Part of a small language model's weights: rotary positions, untied embeddings.
MLP neurons of a small language model. Each row is named by its layer, matrix (gate and up: input weights) and neuron, and shows model dimensions 416-543. Each number is 128 + 24 x the weight over its row's rms, rounded and kept within 0 to 255. Numbers have three digits each. A neuron's up and down rows have the sign that makes its largest values positive.
After each neuron's rows, "fires in" lists the words (lower case) most often at its 100 highest values on Wikipedia text that the model never trained on.

L6.gate457:146143167125142166149103107140100143190113151128111119125153129137139114179126138160129147170108163080134095170115090108174131148122163106118107129164158141158124120098153101093103121109145154116124102152146132099157096122140095121131104085104149108141118087137136120150091125096071158107131122166159128098105141137161158159118137181164165137106126125139120118149163111147180134111110
L6.up457:095133128134124149102111097137141136154121108145146152129139091121119155134102161154164115150104154131138097096118035107138123120130113127155117085066095097099115130154115086165091072136126173148135120136150141132135107098110128124151115103133145109168138157158063157126094116121124120117122134115155159103108126105125131151159107119124159156087141123154158127129120144158161137139071
fires in: "to"

L5.gate444:127137170113097084135118102134154083115117076101100142165136150086140123139076142175136128114122132142157087098093154064132140091087117067079143166137140139156081132135147124137108090139133115109164148168148132141170130120130155143138102146126142113140106118188097150102148132120137089134142107130118127104116132141109103136130121154086108109108088120119145119080135164149098112095098
L5.up444:163090164192125151176140127125140111105105099117118104152122155125126137098117138117128145104124118094149130136158132135080164103129101144136138097131080150145165136145124162127156063163135131135108144136167110126096124111174120143149154146101126133139119131107095112077118159113106119134109121096116106126130141111141152133137121129073111128098183134118108101112117085140130140093104
fires in: "to", "t", "may"

L5.gate1413:146106079110125105159121128096102153110118123097154126127128103157112135110122123074136127167162125139144134132110131120167087158133130132119168116145112122119154085130142161142130145165085144150164156148117136146129159122147116113178167148143115161101113153117150145146133127128143158143122182128146097156178120156111107141145097148095101105051098140097166135110119151133160080114071
L5.up1413:125132143093151086126086110119098157147112131100122117096133067157124141121109134083134144134141118130141105135075111147123124156136110096118107165117150128126145140115117142147126121139089131173156175147170138110043123155119108145095100168112169096118152136152170126097107132139074143092136100108120083100125120144103123135146169108096146144095111119163177105114146118137069122119113
fires in: "of", "from", "for", "to", "on"

L5.gate936:127135100125083136137102132129123081158180130108137098118144180124143197146108132160106116132110125086136128110127119130125092139089124113145117188161136125145169143128129111082113173136111164151170124102139120123110105116131150175149117135125123147110072085183121126103119175111097126160138104156135088165100148101120102138098134206127131147160149143106115126106117093151118118155117
L5.up936:113128115146131118149107148140156091151146101098118114103149154156106132143100139120139121168134109112123143137145100142121142139097157161119138140134124161140124132144108126123132064148125152173121175126136104137093098141140138142153126132127089170128133113111139152121110170147147183159077101136148119139172116119089146085086164128127118142148103129113109096115158172139163122141121
fires in: "i", "to", "you"

L2.gate1518:078143144143177096108118124135132113104115195139129124123108085158092152136133132144159147172157152118142100139136148134158104172162089135130133122155140130143132129096167174148162140171165147154122112103081130165168134105125135128122128130139137097160113123090115130108163129156113109167123152083147093130103167141123145083133126157110120151159127125129110130070175120075149121108105
L2.up1518:115148125112129130127110116191139115122076163136155120113118110157116138151121112187161111157126168135141109115166147150141145122175123134130140169124124125127113149100111144130103137148181123130114124128082154177190142134125133142100122113138104095158113143127116118126131115119119119146081129104121115134079106131131141084101161110149129137154184132144149121067201130069173110099111
fires in: "title", "degree", "award", "status", "rights", "license"

L2.gate76:080121116134145118113093162098141128148085083133158118109110149145150092131143085125128129165087106115101137074112133179092129162140153116137147069132065115123134143121120125114100122149105126139095153151121157125110073122114143141161121147113120122144159180135116138125135154139086116108133115131140108130132147134123129133090153117107124125122113189091129109079127144125131108124165
L2.up76:125137142168098090123129140153142125113140106109122127135107148137134094121151097135128131154086121104134099146160150169145195123105125145129130146141152106101104156153105128114141118133134111150145143153143093124108134168107155122104103143137155099112115135136114099116161149100168077165141164147136132122089146102080097146127135189105111125156142160120149162100138126114130112141105
fires in: "she", "he"

L3.gate1515:138125116157127102094111151096130112142120143180126148123108108097145104133082115107142116162096165127093119152092136094152156177138138149116167103172122110091118121141180121146131145160058085134116110114097117149169123096086146121089146129114166152114126131123128082132093160138139106100131105170136129114115162122133144135116161148092127102168104118113144127208153123148123144149131
L3.up1515:112060193123130127154148105147162144119142146071141145118123113142092155127124112092122120084115133158143119153108146105103163105098164137119138124094118130073146144113136111093137142110149139175129165127128159109121124164126121095131150149130154069154115154116110075126118175108107096128166125153161092158099134198078141160121127174173094135078111108120110134127076128099115119146112
fires in: "he", "she", "that", "they", "it", "what"

L2.gate1348:102168143159170088141088121080079083108124164122127139123151116154124136099154147135122140155145110086126165144119111129098092101183120122121112153138205145141164116101133138111141117190113129137120179140105131129112136167134169144183088180134139168104128124119078139116144113110156105148153123120103131134136135144156109159128157121140124129129114171104146149178146091174134149105128
L2.up1348:121147082102118147150129126124103143146120163146145145138134106119111134133077143149147125089095115106123152112107157161126109136101105111146141173118175084098127141168125128126105119117128121117132116108102147127112138162136145156156059108139153129138143163115136115132127148125107114111068112118133109145138097192151124175095121134100137126109100117148102129084127105162127149124121
fires in: "its", "their", "iran", "qatar"

L3.gate807:154154122150111149167120117123115124144148124149097108125138155114135104158140103113121098110149156187126132168107120162119141105156160091132109119122148117128147162120102100081099095160104121135113133094112097085087127096147116144120165153134123159170119131123134102152150148140102148098120130124126137167112140144089123116145125128119108111118148097106144162103118135132148147148100
L3.up807:140138084110170152112143153131143114160129138156143147143095133126145135169125125121147125107095151147115140150101141143124080124110108114135143110110135135090161154123123107142079161098167135145116130091131127166115110124136104132124115141175122160167137149127105150157137122147123131106143131095107110138123109143122125166126168126128138143110099122145156172130134122128060137157143
fires in: "named", "as", "name", "names", "called", "titled"

L5.gate1198:135163110162139147128134081116142134125118164159163122101117121140141104150114108118156142102142087167143162126132145161154104156147106134128167160123123140155100125097169157112149089117150150114152110094152152112151083118147132095164130133131142147163117109080147129127079103127111136119120142099118120144147113118126134174087151127097110097152203128113195139108122140126109121131135
L5.up1198:154083123117122115160102114112139152156093102121114115096114154131129169093081105110138094113153092127101105119148099185135137125095142113117142127145126119106179146121146126146159153135130118101113133101118150109141084153160136111154126116132169132142131138146150159128171094133131154089133111117135143136110184114129124120111182113142149139084134133166154142156162165171149099183160
fires in: "that", "back", "even", "down"

L2.gate1149:093111169165139151085133091110127142140095166089155135096112134120146159135117197122103152199145124153132127116098100118136118133112134144103134106136090142104128151149140140145087132135093168136107105142119148118179160156130128118137109133132167128162172104089106123138082126129120123135132129159106103156123122135107161094134114118152111090109117162147093137132125110154073069148099
L2.up1149:095136173137105088143139108120117123139096149144129176107132123120179158131122106130112113126119095101089056110137152155165136134091110112116105097156126130124143138102096114136145171118133129131123135150121146110126106152130132145122139135151144098155142106103105139173092132146166122164127126133161105154132141096099101125143154136098125132139128154136129113152154129159137096155081
fires in: "player", "she", "footballer", "females", "councillor"

L3.gate1215:102100147076091134135124145146119124122101144126137134145142117125132190127128124141143114127116123134140106153139147083112116107126095094160175137129151105114131111150100109145112148126139095080133140117136123119152147077121133126153188126120118114133100146127142099121090131122144156132109094125101112108117095130109156114163174136139128110107128149143057158123108144116125108111135
L3.up1215:136105170124131152146130156172119117130130118082129134130131102118159184118120112118135086130148103142161093142169151097112116106138113136104139159141117111144155137139145064148102118111146154133150139121109112127108173138134138100170136101127126159160125139122154086132139119147146159158112117152125136153087095158129130188121078117112124062105145133107146110126120159124092134157106
fires in: "a", "an", "one", "part"

L5.gate467:140150154140110143111141125173148134123128153104126165121075134121121136124131156143117110114127123180113123167142105140126143110119146147128086136139153175119097086086102125084155107137158131109131143123147145103110108120141172177162143135110130118125178130149165139143170117131157125175176167095125133145125080129112129119133124128117091151124112168152152138150133078101136128094130
L5.up467:171086093111164146125100145185120133125135117093106078131149126111093163105118128096087138124142113108172136135143110097113130127134146130128146110157140130127101103136125103146149119135098148124144118141135109092140157133141109145134129112121149162070110132132151140125146131114084175097148132103188145169182146128108142112111166089104151149170114125119125125156108079153117147113124
fires in: "second", "d", "another", "next", "two"

L3.gate121:123134126147130122106154132111100106097105110123170138118127155119100118084095117130144149132119086146127151130153167140124115142105152176123099112153150094134068112142154147130144143125132135136135136134096145165142077166172154118112169117160121127123094110089105138083140163125183109100095154126133167136159118103086101109109121114172133108114138113114155169135123137084132156165163
L3.up121:115105144116117174144139129126113109133073109146095164110135103128134131114142127153161108113134140122155104119137132145142088159172124121111140142120100131150103106155138112102138147120083140150124116102101139113110167159148122144136128142117084145141111127160143126114126144110131072106116135106129094148140076093084101153075064169108148159120132130078149124137097170101133128159178
fires in: "known", "of", "often", "mass"

L5.gate334:122143121142110124119135113124102113128112118130095145152094162136143122108105143173138112138113105149112130158126125100128140163125142117139162134127086190120118096125114191149102145093140171138116144127107153111111101133127115124125133127108119121075163144123187118135131111160126086153144158079116122128140113136126127158124130100136112176114171130168146161121164127115136188152084
L5.up334:163091129087146138118145119146151146103134134146134099187135117104108159116111142124105133193130154141091135146106097140105119116121125111102128153162122126082090099147140105153119119154098164140140132138116129107115082102131139108140117101132148150076135132098122111129103176149119095099129132116060140173109166155069133120123178123113120135113110142057130140138120156081131147134093
fires in: "as", "be", "was", "became", "forms"

L5.gate863:138138153137105134112165111147122107102120114108105106126154085131114096126140143087068134110112162104110139144158094082108109130141117148122132132114134106174125180122109102132124124127089147137150129120137118093121129095127103141061183151138128135124155113146122167150096099124091164143137113146085076101133148122123100156114105099111094165113110146106133087110138142112155137146137
L5.up863:130125144123114099139155107132113147105081099118129133156144135164160119093105176111114118116104086076097156122129124131112151148134109088156125133131086156128146159149147112134124128134089113102140091112159147169088141102115106117085134146124126114156109131142117118147131072149124146168139140137099091132097118143138097141139133139100112170131087140147146114160131127108144092105100
fires in: "as", "was", "she", "for", "also", "in"

L2.gate1347:125121122187135115098133097142141112135113175151136104126119086109141134148133120172161177146115104112177134163135099135138159128123137153117167137117174103167096108122073100122107190115146120130144125070173137135132111147141121139135124165106147115140113148174142123120101107117132138147124110109147143181116119121089138097136139119129110175144118115111127157171146113123157139131098
L2.up1347:109126129148139132128116130149134122106129167148149088117079067093138139139127133187151155154121111120148127157151115077144150117141108114057116132154143093141126126093108130106137168112112132149154098104099141127151119128116135114127133104129110118153092130140114124120107120116153082132143115106112151149134104126135106124087106095134094169136092134128086154129174132146135140149095
fires in: "from", "with", "than", "of", "to"

L3.gate382:115135139153137148139128112148153172153091070098134089145109159109112122113139113101131151132108109071132115127140142132103143152145100129184145128167122098131136124142187142096123080120138161134126137121134134149142117110127151117128122131136053137093141183143091119105155115129132153159147131126133147120125096110128104142111153154138157122101139158085139142096139129105133107140120
L3.up382:119140139185153101122163106113133155152134137117127090124138121099153116120147111117117133157129104109128123134155134112155138107117131143147101098144102108141146107105179097186095107115169142125089153121140133128048120095123164136089125130137109139109142101153140115170110121075119113120167126133140129096126149127151097102099169132122103109102090100076097139139157164150129119148137
fires in: "she", "they", "he", "points", "but"

L6.gate305:118147136115098126094197109086119116116165126115144160129147114110126077120110141136129141140125098124150135130134131170080121100149090133106115158145119085143120132157128084127162123148158103130131125135127099126155136082165143158105142162117136157109154098122133142133132153126172109146087091134129125130136118120113115185126101089154112096144121104101145151114149095118137109133121
L6.up305:137143118120084128113135139098118091134121177143130148139099182116177153140107113131159138106125105135126130141144097138079125124124156141145140135107120105137121108150134133186145145096171095099153113166148130134101092119108112121104145128135149144120162106107119118142102114123141152159143153128094085098123119164133158153126128133124108132101148080107133154131147111201169087108118
fires in: "was", "not", "also", "had"

L2.gate129:093141159110145130177118163147084113150114143136110089100117140107091158150148125132117135147108103151127080130089148149145129112131144144143086139138108117121132164104130083118112076122080134127128160141095102156104105107152160167114138110096099159168135145109170144116119153159113097123170124158138141186124137104155128102115139141140077154095103118124114145114095115143131102086126
L2.up129:144106117135136152171141156150082150132103134129140114097087160101117107090128120141136141149115100147123073114093175153137090121151123141171110123140105118082122134133130105153119109116093156087127146149112116158107139109119136161187135117120095173088131163114171138187108120150118097124132139135114136168141105142154143120130121132128102148118126123143112121145101100112128129097128
fires in: "only", "next", "following", "second", "final", "fourth"

L3.gate571:196096130167100127134115193120096127108115164099131111112145110149099145176187091110127119147163098122137155137119134130099143135110155132102126128157130113133120118132165103110149174125160136156144120133085145151093107169138091091105144110162091093156149108131169150147120126130125097094098144125125186136160143153145136135161095147151106102138129141107158120155107154137154115120077
L3.up571:158153087122127170095131109139147090132099154131147167137109123165126117134124113136110177155105150123110138135158157128117176106083137064157143126119092156147103142132139081135142134123138133099160101163079129084099162119129107152116141134176135106088176116109162148088164134148130078118129169127148125108145097100091126138113123140181119137137081124115175109169118173113112154108155
fires in: "her", "own", "my", "i", "me", "like"

L2.gate963:143117095110065154117147090154126119121124111084100131125109122135117119147098121136094140151084134144130113115111193129127155149111165105177129086157141134141140129132142130097112120144121172112121122119143113104138128186116080118135114163139116101104154115110131130112131157156140112171143130158150107146179112135167142147118156125120114132129132154141120141124051134169128095105143
L2.up963:138190182105140165118134120126101149123121158117118156117138137143119143123130106155111123111163152116084118098175114147146090143113116099142125163127152129128131137128075151154108183145112128140159105106125124146119139128091154122149152132113123094117131143099143129117156118105184120122119127144126119134112119118103139056094104140105138159108156152154125137145114117113152119116150
fires in: "21", "22", "20"

L5.gate541:140094100062120144132062115142119132149111151155100094145110162113152136068156131094147137121158135126136090138128138146163113153104115130156190149117182130089136159109122122127108113161133117149145132116099120131123194116102130125088146118151106085146108107153099111114090118121138113093111080144101121156109166159085136069146119126153159165123125095091138100081161152154113144147149
L5.up541:116130069062121106116111109127128131149083120120120102091086114114151117075101170129142145128188153098165123128157173122134156144099161094152167085145096137101169158124151115182128156134117067095147138128172150145142144121149151131106141110149120124155147110146142114150084115108110132108133099124123152123135117136128135111121147106152188189128127109137119101131152131150101123172122
fires in: "for", "to", "of", "cited"

L3.gate1356:137109175131168167115120150145117150143128118136123142108140121130127133121101184122120115147134170168119117126114200138115073096101152107121135126083094124135104167136097146140153140110093176139092112103111097114099103086124151132178141125134142130120143095138151086152124141114114091128136114167114118078124148106149097136135129110149163110134120132158115183116129096136145105126155
L3.up1356:139137121144162154121126163104137115155110141109089155159158119126059163103075149154071090148139150134107122134138117121168098170147118102155107119103111140121125157119076121133105112162089113122114141094138164127127092087118146133155110125138133135109134128117112059181135124103140103151150117141101125111147105120161119116127142187123111104123101123114131169144085093138137148109142
fires in: "most", "only", "best", "type"

L5.gate1318:131153112120113099136123120117098106127106107139094143172116072176125147152150105118141164166105126070086102155187100108139162142121132146071121096095129159129101105106138119084144147127113126115078141143151131172140113145150103154130163111109116122166102151150094138143126083143101159151103117166085106146115121138136104165132132143118140159143128143137127135106110133154111101140106
L5.up1318:128091144111109138104150081152112102132149140132100161179133091109132151152111176158150132146083116079102127136136130081148120146116134106111108152120089120149098129160160158133115122138122128087182116093137134123121104141114146083148127104138092150101143125174101128116144126118161117125110144119111170099142127116114112130097162167156139138129150102169116107081155057115115144141151
fires in: "to", "with", "from", "visited"

L2.gate1402:113111102167126098126084163108126137137165122114153125134142142141145161147101160146111178110106116108097152163134117130108125161171151133159104164095109122126124139142085131112116138081103147128107150113095101126141158105104118116151138127140087106101133064115080153118162093148120121082101147161130114118072130123104138132135090118119140142137137107124126144148107111141132149142151
L2.up1402:108127083147149127127159100172100127124093139139149115109087132141103117153127174117127105113089169140147092119130172177076104138088137079119130083174158180119098119114121128136159198159132129169162101124120148123117131144178117135143097150127134133136151140134098144144122190100090102154119162090168076069153092115151111138089126137116130134099134149170116120120157123106171132109142
fires in: "w", "new", "wodeyar", "may"

L6.gate37:117107153163131111138148134102137143121153112137157162161109130138120105111129135105133141160152102164167119071137134111149130147095109118137140162124136156109109122111136149132138108100139099137101133111114106161156102089135082113166148113148159080109123167173094101109153141162097155129104120135135124158112107122106136077168143119132125146112163109122132104135151093133167149117129
L6.up37:108073156146156113122115119137102114133157108090096113109134106130105123156133134134130147139125117149150135121140151106135139118132083111121117135073080136101126159129131110092103129115104116106141109157090167131142130121114065130146138140089138127095131102083102134155139108058104137140089104130166112115158129100099111133105100102105176121151139158174116100172122101190147132101152
fires in: "a", "its", "s", "was"

L6.gate505:113135196133150131096131107157136144134160135147118159124091124137146160114163137092115115157141092144115166162164144156158093123110124096120136151126130109125143160114151121141117101110129158103110118125107088140147148166095127120123140116133132132117112120100137176145134133117142157143130146148150125123078140128167127167079122172140130128131107133123159135195147104119103103170125
L6.up505:095125156101145088103171148154113150097122139090106181126130144169130149106156058151155141147140127172147125124050079125091087128097173126158170131083133097120119152094117099146106105119115147117089147135159133100147120132134140116159130149139127134114096166132128140172103124113141121125153099097159109101126121127103143144155136104121115146073127153183147170140138122144087134109120
fires in: "was", "is", "were"

L6.gate828:155170149109164125106096138143171145122152166114102123103128149165183142125161132113132164131128090117138126106138122121079119153150103114135108152108130122178131117139122091159072133088129126156115117179146111141104104130154120128187141114139157104121140135126124122102120153127147106164094118131111082142096106157095127115130154111094119127144092126123108120111125099117136136127116
L6.up828:112149168113083099147131138099129109101160139132113115112153159115130096130148093110123115135123114116127111117126125143119101139102128063106108116136121121162156178082138174122099133053096139129079168140151119136153145103160152122171144143170162104081172146108114142132119127170187158142140128112152134132151118154113150124136125162096111098098151161112137146096073118152124134121122
fires in: "is", "are", "was", "as", "on", "have"

L2.gate778:105168188145124099121108067100119137130082144138105151113123130112112138104156144131148145126097083122161133153107097119126135135052120130117131143102152113122127121132108116115137136136064150149102125145110146133134114096131157155147151168152114116112112127124103090150134113086127090104123126109126069118120177154127093144100107172115109215141125117156128106111130116113136108133153
L2.up778:132099168146157127136114180096152158142112114165163106139093081117119138172152149134165123142161129142140111121127115171147127140121160146120118151124142131112084107145114129106177165125161131116098133119126120107141140095114094097137158154130093099126164102135125168085152137139123111127140116101085132136096135112122133151141143114141133138096208128143140125138102109101077138156121
fires in: "of", "than", "from"

L5.gate731:137114131075117161144125101106103104121062118113151083139129099113132150114132174114123102120113159117084146097124110120066140133172149122154142137080153110077149161136104146119149105103118130115162170092107142117138100155137113143124123158144125143128147098152156089122144125147115166133188138147109134137087115105141140160167132143173134188113163158145151139144117126122156106116135
L5.up731:165133101125108097145102137131143131128087141091137101113105138070166117140098166111134123148126139129141126107115138167093091123139111129123130174113149147128093132100136134146152130175117108102133149094091148098105097179140136093091087142094118113110089098107144091116136108138113132139150127162116108086150101086109098123141163149164207128136141122112113159149160173153132144109130
fires in: "of", "from", "1775", "led"

L3.gate24:139116156106111119096128135130126124104119132105122105098097106122066106085070116154140125144119156107126115130161129139133145143139122163157137116131113071138116129158133125187107164116146171123101133106119141157146092137106121126085150152137095139177109112171104104126094109104134133116179100059109126155112047119126117124137120149115165132148144098108142131124117157100143152106142
L3.up24:104115084142102163106123112164121150134116118104107129131122105115168136151120093133097138148115147122139108158168103095154135119159140116163138145104128119166093109175092154110119150114185130106130116112105111114139125105113188126084119145140158131152105118137152131159145111124107102174099104103132136130095141140103092150107110121114148089116094089137140150141150133130166129141112
fires in: "a", "also", "first", "an", "of"

L3.gate264:136099167116144138191116094103108161117157106102144120113158093096082104161110147099160152141167109105137105159147116112114176120106118139121115118133140130137104112106133160142143134164132115121133129115139144128102147146127134073145106133088131138121137122105149120109128109135122166117137121119161112111099128103149136072164075136148148155152130136139127098156100124109069114162118
L3.up264:112077142131138117149106101115072165099151133130150106141129078100107124192152155117114130121137085139100124154149165114127177144168101134135141104124118161143140152155130142144143108131129164106103104150145076141098154135113122092119121156109125153117147104126132118091186135114107133093161104099176117157136137143105113094124085153156111158139151144091103133106113160147133086114104
fires in: "in", "of", "a", "at", "the", "his"

L2.gate378:121116077137144113169099121127141149094160129122122107143124112104122113176148085144112119116110122111123088166103136170111125098128075127111108146142130164114101154104111155123148132107104134102131110153163104127099156109117065125160148121098102168103121094134129144135159119151154077125161139068131132144095144140156120103165095113128120090126128098107077126101141128148135103175128
L2.up378:131107157125095103121112135127110122139120130100106139097101136141164114135105137150164149135103119142097139111084121108113137121128161120119128150103154128124087140146098116131089136117110134124139133126128153172134096086140113097102107139162109138116101135142117081128151162138141143152111133089147127104117101155120138139120125120104146158128094128130133097100140131113112106093125
fires in: "other", "second", "another", "earlier", "also", "main"

L2.gate1411:139118126147072179141141127098112112108139137119125113150104155132149176139116087167110112143112156159139155161125159180109134109115127129087123161114139140108137153121139149090136128117100113105095111125137134148149157143103153085118118124130159143137129117119143145097118109097142133087096130125119106138135125142133134095146104125090110131072135068083140115146163147132125123131135
L2.up1411:127109091117113141117143076127118113128137118102154144079135112128139150120129147128145135106110136125091127142143148179130111113097116097146142173115122116145112139135137120100162111128114122125134119118148073156123078137110114147172135118121147164142121157131085132102129112116181159093104108099141123193141133124142146148167138122118142173122151076117099107157156166155114138125123
fires in: "large", "small", "wide", "approximately", "massive"

L6.gate796:136160105120135120110135131142127082137109160107148142131193144151129157141144136117108099144129160075116089091111182161160112142096161132142129109123150159113134141124100107186141150135137132156162142122148108140100147135153171135125144139077142117113119145127102159138096143107122108164192119121138099168161136108118111122132138115122106159146117129160144136121139164095111133142136
L6.up796:189127124143132162119148138149108154138111151122094105118115142097120097102117131103134081167117138116098161150152121105117130113140175120080127105123159103084151085097102130145120114124113165116120114117143140080085119140163144136118123138143116134121142073138135104132117155142129137138118100107103124152173129148096140137079146143165114109091118169123132162159144153123161125148091
fires in: "who", "he", "as", "elected", "which", "was"

L5.gate22:093134126069097162127110153148125142178153135100136108134124106135130139132140133128114115107141127165155140100182113125109185174103124115106150116085121131144112116160125130139145113119124158075117135130093161133127171140121143116130141187133132099131152097144134138140132125132131105142137119142149148169124084135124132161120128150130137126106141139099115134107129179111112145135110
L5.up22:118121126098104123112092115122135154113161130073105169132097137164124112137153154164103121120167094142142154125171136100109125200142109133106125127125132125166091113110145113124169118149096082107083126113166184104114125139142170128091158162156152136147121055135155109135129123121129148130097114131159135153131139125120100142136131125154153124162105083102109130130127152151085125142107
fires in: "on", "in", "for", "to", "of", "about"

L6.gate1448:152150183103126133173128123153152139123146136108145142099141154151069110135110130138091151161132167148109118121123146104135136177122086121128120125185129121115133149142160128157112078128118146146152090151103126145128129120144165123133053136151158134159102101096108153122130104125171143099055108122164115139090132108152149122121124134120110129166142148130120118133167136106123162112126
L6.up1448:169140107129121118125082144124149162136127135115129103117132121120131144101140132142128146096143088156106115173144104115153121103152102180162096106129151128104144142089149134133130110133126148080121130126115109133096151174123118160116143151127090102082180124152128130156128156064129164088125155130103146147105144114118137154138121117128106109144128128106162091145108173124153118118135
fires in: "a", "their", "his", "s"

L2.gate571:170189144116144130135124093180144147150105160135103137083132130128121121125141076118101128160136130123120106131125151189103096160157154157121121129085150134158149168179126112093081138135154136154088132121135116098149123119092161133110133195134165100110146089125121096130124106181134137127082091114197088158129109129094147177130136114121113134113134115130117148130125107143093079111127
L2.up571:130141126121123125092118130132175146130124160122084141098122152128136151120130048134086128150159099173135106137189130125103116122150139132155129098124110173167149161146158148112045093130097132139160092164157105105102112153129151166156120161117173079091114108084175120146127119204147099128121086130141116139123139117119140153111141099113154182118087116102110142158138127115116114105143
fires in: "21", "31", "born", "22"

L3.gate398:137156153124126127143164128106127116135139139161137103146130108100149089137128158124104136169109151103145141111107106156106110164137137077101124130130104154090138181097128148100131127143137156124155093126174115125098104164128098151116153142122140097121153142117113124125122155098165155130161099147141088141138137137158129137157146133133131115124124174148138142103149114118151117153136
L3.up398:094137116103156115103142108128124177148143151127100112169132125123140114134139177101133139064111160129145124155136099117164141182134123084142152140130112145084124158130119150133093116145136088148127102113137115125141141075135141116125162132137097118138160168132089120113137107093161126159127120100144110154127121104127137177180147133154113117161158140110163159108087181120155096148143
fires in: "later", "included", "of", "also", "held", "used"

L5.gate1277:129109175157095127140180121102097178181142138085133097095145089116134135081127138134131144174067114086145107122120159152127150140077099162132127132135142152101118093140119146169144191115133144076119132176097126089101152124080059126116122115158124134130100137127140105179114141118164125141123089109146119164175137123119132110143127098108139118129113130122157138112137102152117118174108
L5.up1277:117073129112085116125151138113102135140187114165158112122096079113121104150161143146123139115135144068140101116121086121142179142127131140156139137095156166085133089128139127119136203120123096137140142104110115095144148128139124117102118105120153090143135177097142106124113136159142091142154101112111133154136165137114102153104116109127097111137140123170121164100109155141086153160120
fires in: "as", "to", "than", "of", "also", "then"

L2.gate519:148077142124172162115165172129109149154166129184134143123099128113118073097114146089122121133108152145095131169124166110122088109115131148100120129111084121117120128142156129095115112090063135116104113150131107135098135105115129110110142076138127132125097155115155121118163170099130145085102119135123098143104127151132159101067159113108144136138118136128109131129123149107135154114191
L2.up519:112121135115123157109166128112090143136102133129122156152095139163142126103089161123123154127099124124127101147106161096096133095108117133096115135146118150133093116142133153124128139100064120128138113137144104127125118105101107116111149065128176153137105111110147116113135157153138138144095122125123109166118126125093176103117161166112148137131092094151097125148112152173133141128155
fires in: "large", "major", "few", "minor", "little", "small"

L3.gate187:135146171141163129111167126159185143144101112167142137122123126140087148136148113133135120155125119130125127102102131146107096147139094155106138122178145149130076142114084142145162117135099114166115107118170128150123148061123155110099150111078154128152138165118144126150143116161093106129122095135133149194091144140158061136146120125110122133107092138125152074109119104144163144136115
L3.up187:166149107106177119151120157155125086180178111126099172128130132151146135157137124135127118099099071154155088110149116113128101118113168118120147145109147140088136132132125113131095132140150140132155128161107151140085137126133093135123136127150143135112109096118060135101129149144098107124137142133131114117157117104138129150109152085106122084155151123149140109132130110145121144126145
fires in: "and", "or", "as"

L3.gate509:123167115106133127140114168111111108080128144091147081096103128081106172147151138101116143138114131110116117151108103104113117122123080140148154161107099110114101104150148160099134103117136149146073104130128119130118110124140132132142129153121116094148100134151116131107144143127152139115190105151116112130155079090113112112149152137094144141112122133101132101126143128153149128105108
L3.up509:103163201132145134127115152124122120095141125122146096101084120146146107141091127090091142149131098142153148092130141130116138147136116104159148149120146114112124143132131092109138087129116124137120108111138156158105137138168131105158104143090088076084099104117105152097154157120112128137184154122136100094144101117105103129139129094117151127158098131139148109136072090166098117087131
fires in: "of", "from", "by", "fight", "support", "help"

L5.gate7:132166116114102117131085146110145112075083147147147114105104156079147090090149089130165107121144128162098109101108149106153121145126084135139138112137092112123111144118132114165159120127128123169153141116117130119108116114109096108133154140157120099133115103170195162135167126112099115130138146142127101168107085082147101106121148106147119099103172084144113117148118098132154055103117
L5.up7:122146144104147162080126101154107085111160157140106167160107138144137109136148123123119162061143114172123130113178133070163114160105147085099168141117151098127093136145141094144133136147108141162103116141106126143117175119126108102150128166093149115135092122157143135152112089104122129109189125138145173138131111172129104145118157154129116120142107134140126126144111136143140158133102
fires in: "of", "including", "included", "as", "was"